python train.py --head_dim=128 --activation="swiglu" --parallel_block=false --init="uniform" --init_std_qkv=0.0235 --schedule="wsd" --decay_shape="linear" --final_lr_fraction=0.0 --doc_mask=true --dataset="wikipedia_en"
MLP neurons of a small language model. Each row is named by its layer, matrix (down: output weights) and neuron, and shows model dimensions 128-255. Each number is 128 + 24 x the weight over its row's rms, rounded and kept within 0 to 255. Numbers have three digits each. A neuron's up and down rows have the sign that makes its largest values positive.
A block is one neuron, or neurons of one layer that tend to fire together. After each block is what it responds to, as a language model described it from the Wikipedia text at the highest values.

L4.down216:136153112126083097129134163101119074120121152149119145091142148107090126111120149128156154107124141091116125130146093172137081121094134189133083120133116137134093127145140134130111117130129124119110165154124083131100163182150170143106103095120104124126152132110078131154134110139126126111131107181106161106132143163086109100142090179148146162106135095151130122125131122079130079075137
L4.down338:148109149113133130132124120155122134136114117114102120121116110111106107170146163090173133181099106113122085091129097117124121160156123128112123123159093108126141122152134112111121121183146155124153122199172086134133134119099101123104141140132112135135152089102139139141105117101097108112120166148123112129130155120148126164130170142099142116121136093089124133166104116148121154151149
L4.down773:158152141121101125110117124140066145156133160136127150106127100124132134137138120108137133115142085144123122124146172161145153092101138168160120136102155133138099142100119180138187095127143119118133129135126117105144092108140137139159150112137143116120136170158148107131091108166133192128109123098077094114112140121078125125130083177088112163127135175136106092104114109111100163128160
L4.down851:155131146160113147137080128110095135113115167088119124129090148135125114110158147092114124096102169103130140095093155107131158112103083150082125150129099135114105113144122129145143145147101146107155099092145127124143136118146079171109094125109115075133102126131112124090113138114123152168138083102099149145144118091118081126121108109160103133107096163089117095174111158100148177106115
L4.down854:153135123095132102096094102114135158120121150111143128117131117167143141162147126159159136103164114124148151119119144145133151161146142142130138106141130101160117138148149119186138090119129154118140116174132114116135169118145138111120160118143146124148115133129171145134126129118101162106124172150124144138104129101182131175132106142145150142129134185107153161130130121140129141097075
L4.down1220:149141121166123096083114077105126069122131113064109126123126109135142149147147114135083182129087132143127123095142151099134155118147145129133105111112081127150126148137121093149074167149090142108164122110096123138117167154142117162142136114132166098085170131149154121170117105097127139158175125124137112113132145120155147143099138167119129152117113131154116169114135106140159099129141
L4.down1308:133121123149106139134086106173104101155161179120163123134105099088157119115153114111095123129134117132094132113096110096108134148180115103135143104112190122093109169110123139117108119127169144114114151140131100116138127101160122124146125073128134117097149130149109189147110119145126143127141123138093164135156111119103098113144116151125101116082149137123105127146105103158130118168132
L4.down1460:137128138141127117090101108136131088153140133156146129132112095130116142097085153135158126102101143119104100098093095127120127132134100164120159125106129153151152127119192142131158149131121149169115131131133114107135141107140157109183140153148162119088126155120135132131122105154124128151160123116147126125146112125151144139115136098178109090151101088118128138127165104116113145144142
Description: Mostly fires on the line break that closes a paragraph after a sentence-final period; most strongly on word-initial fragments like num in numerous, numbers, numerals, and also val.

L5.down1288:118145120113069152093178138122116145151074152133088111131114145126130082127126135114122124166096124089134121127168091204178151109133117118132092113072137154152218136146119115113136106143112135114115116130124139097123144145125146126181161116137141145102107123139153108143088110131106112137114119146114129110135100103113142115147144174117151151132134119187164182135139105126110167103167
Description: Line breaks that end a heading or paragraph, strongest after short infobox labels (Songs, Citations, Specifications) before dash lists; also ==Plot== headings.

L4.down234:139148155109112147140101140138137138140104124106104119108147169117116105131180128122137103124136093114109111134128088124089128090151116068100141139110105106132143085108110100157130161137126129148186086151122091123093164143106108078131113112125121121144136118115152133131122102129112163146122118127137092164132095115137128156132134138171176139139111126132137131168090142106105153160101
L4.down560:123108170144145112117143153153120126111142122129144123108144137106159144121106093160092134104125135157152155185175091167128125133109180152135149131148142161158174135122148109158107135142098127098126099115156088209148115138121127117135161191090136141121146141109128131098148141164116130134151152098096139172128155164091149093083120096122150121113122144119103132133116140120112165136131
L4.down645:143100093111136115119073116111108119117085089080144159141169131107135119128145138126109141111130099105122176088104157093147117142095141125124105159088160128080122181107164167166166118155107118091153170129153127121128107162102114128111143124137143083135110123136139120144180148159119152121102109139138116106122087113112116099093098128121137116120158162120142145121163137113126105120133
L4.down668:098122088162132143127134092151153137075123147121159130116157097114118140082163132130124089158136125143148111100114155129104138166085111159145091146171156160119128143155134121122138167107153112102144146145117136105120105088105121141115103106118122125128125122143125074135072150126110159100124143121167103122145144152131131138125089149181122132137140163173119103181140124144123098105134
L4.down860:158120086141165107082143105108090093155111172130116160126134099126114101146126132123123140130140142093157134118144177101082123085144119128118189168106150130127162142135155096145137171122143135152187128139114147132126129138119076084151139136150120113141083117136122102130135122145117157101134096162101120163131165150146077144153114126164171118109157090155130093086097128114110123125148
L4.down871:103133157151088143121097094088153116152144126167147161119074149104124119111157096165084126124147166129137094121194159118095118114139160134124076108115140145144103135142118129193124114118139123127142136109139123122139123133119127130219150144165140128125146078180173126135146143112127130065110132114154152170114121108158139106146148125110126119151128090131116126139133148134141091125129
L4.down930:043108090108128127121100157177132125148133125093121152132133153126157131106153092161180105113113121161136131113134100098124147083075143132140102189097121152097135126134100086185128110110183120128155106109130143135136090122101145172140099110122113119170099127131131139152145154150140139129087108089167130130129094139154116111142101119111163104150141098137142124109130180145125068106121
L4.down1408:076112116157127131141115144102178157135038159149126158129119123135118102152100103169144146112112126138116114126121118118073119130126122155102159127099130119124145112121109119175126145141081108100116154108141176143142127102128114087092167098097141145127171116126096139108148186132117122128131109102132115127137115095150167158153093164105143143117105128160085119138153115124126106147177
Description: Prepositions marking membership or relation, chiefly "among" after "was" and "of" in "one of", also "under" and "by" in biographies, plus scattered mid-word fragments (Miro-s-lav, Zmij-av-ci).

L2.down443:146160064180142119142113166137128170158125123135178130128124082169107148065098142118093114149158114096118126135173127121094115116142139117140111130135152133107140130153111172186134112121120130162127138150189080119121170145167135130116126106143121143107141104145158133138094140121122130140088110124159101154146132081089138111091133102162042120155160164160111124155106125127148133118176
L2.down458:135142134113131162116121134123103151115152119176146142114114164100129131108119118152152164132142139079104120156105135159149123155129153097133123085139111122126124140105104151136154128102114132124103113144114120081155147076119165080125134102111152115119137166121141122083136116160102132147114097138135084134113136157127119151114116153105142137102118141130136120138124135126151149195135
L2.down649:097104105128135104095153143142144143133121090135107126137123187102127098138133150126084098159144136136158122104130137095122180097083145098113114139157112141104087108160162131128141175104206096169130139170130141112139143115108116132103128091114084120138139114128096149099119136105106104114110125074110116106130117160120136129119127125110134163176106161102150155154095129136141095115124
L2.down659:107124146094171155169087136112169171078085165150131126108154115100121100094140094155146120145108130154132110113129128119143117145113136112173119138094124128119157119118180131120123081118138110183113149134139142139102143140101133111125117165098160113111144106089074115095129130119074128123102103124129145117115130142098130127062102163105121180149146143141143107167128189114151120121102
L2.down841:131151122122107117154107094122132172124114112127121107146073167126135135089150128148150099135096152146139135074146147099119153159126131128125135129150119159127153151125108141145139113113154130162119098117106130139146091099151131134118130079115152133131141102155114137148151155114136106150123099151102142141149091140110146133130106153131134173121201153141096111113130125160130152138197
L2.down1033:117144149141139154120151134141155076083102100158129096099119174113139095121118134192161156169118166138152119141122142120141120132143078125097150137144131138133088121124136113125151112108165111161133162118112141159104124130136141146157096145078172124120149147109141144112146144126116127135120131139087140190112116173101117100113125115183153126094177152150134112147130107135104104136085
L2.down1052:119147125133187139109105118100146136108135153093109153109129106146092134119138177122208153100145090124121099136148121080132128137109166120140137132127147150143106125108183116137116141118132152161144134143139122104145095125143142158169131117179116146144135127115120122137096174168151110087118108080106150156143177115108140150075132183146146144105054156124129159087121159125152134122158
L2.down1436:084174095129130135085154153119097142069130142175141130092174125141150150188114115114172133091108089177151150156182116111134124125144086111153138146120132101115104122144119157132139137138095103118122129161086125142120111146157138104129122161097122124091111127142112149158126144124128136074139128097155147101108146153148140134173167170103152146126109153111143132097107132146131177109136
Description: Middle pieces of split words whose completion is clear (ter-rit-ory, t-w-in, g-ir-l, somet-im-es), plus line breaks ending a Wikipedia paragraph.

L5.down314:102123102125134149146124121156116126119099109149142143087140111101165098126132103124214165140103119084163101094081144084135131157137155118160124102120083142161117115070153082144138144173134123179132140145121119076155135124150095114112136130156173165117147126131073103112104145138142115123132122135124151127108156159148119133134143150115116158172173081110117117115091140162109131127113
Description: Fires on "of" opening partitive or relative phrases (one of, each of which, out of, sentence-initial Of the), and on word-internal fragments such as Bud-ap-est, U-p to, corres-p-onding.

L2.down164:123120134129116141132179149123137153101138104122111119109128132091128108141157071126050135128148106126107141141117120150165074164131163128128112125131175111107112108108145126108123125135134132156135123112091126108068116111136080112117089144127116164135122109109152142102109118171142140144153154105117132167088103140083137131123138145148109092118085094123105146133142127107106170123123
L2.down330:171118111107124156113120164144128125093104143116109119117131173106109089135128155145201114114128092113151155146117103159113143155123114123102171143116136128122138135131155110133127140109079105108149118131090121142133124091110124184119121116080162125093156148122111121127136148148133122137147118100149141128142123177132101120078132202089144098106152109124103120144133137144075156110140
L2.down345:123117106118139144126109111118086138147133103121157099097111118112122115145159129128161121156139185117092122105125136174157091113120133125146109122174157128143158096110113071092155136125125156133159141112133121130130098148095121148092121156129144129110085123148132139124128113161110159117114117171109095156132120133139122120139113152181147118130174136122134107095145153121113151096172
L2.down368:106092129119105172120115125177133108144135126093128116117144122113148123146141115147138136183085109117103156127147122146140141145137140133111099124112131156135124136142152117120142128164137117113159125135129139134134153084190120106152134112164156135110116148118178119079114130128132100118109122114103076067129157114170136132148115148090158110169117132116153129096117111086108147147137
L2.down415:093111093099127100102151106140120161129059100097093111101128130111129118151144170097124122151113125122106115106131140120142187138128154133128093084103123103093131107144153100154142172128185126117153135164095128123124165115133099146137124141156125113151131090142128152151103129132147097151145137162111121120133156099089095141132042138144143097090129125148091146103149164142138172145166
L2.down851:145143146166127139114103128151116136146131127103098153135103121114116189153125128121118092179099125154145122132149140150119116136131135184151166138094129093110098136117118149121117153092112122142160099156124138150127085134095112114137113147077120151184173140077126155091096126126101138131142138163107099149147125147195144105137169096082123081137141151123138142109116118143148130158137
L2.down939:150114118148119141128129157125161085131156105123089125103186136112100156148134103091147124184111135114102144117115120127131133139158127126121113146112131092167101101124074153140082122159093139142109143126136136111131120150114140104101126137150154125147151118141152139112152140123185109130139137162163149153119118060105085143088150096108120122138131148099154129131162156123079103078147
L2.down1515:126114102115125134095158109107111135148149119119118119100158133122155132134118143143140088146097132096074160127111139105097138122122135113140130150138109152163134130157143126117115114084148110099146114109094106122157125170128092164165095120128129112168124138166094170096130164099134109157161162143152111129076149152125097125092139087192103178115116141127083094104144156077129094101131
Description: Mostly the word "of" after quantity words like one, most, two-thirds, majority ("one of the earliest", "as of 2012"), plus mid-word fragments in names.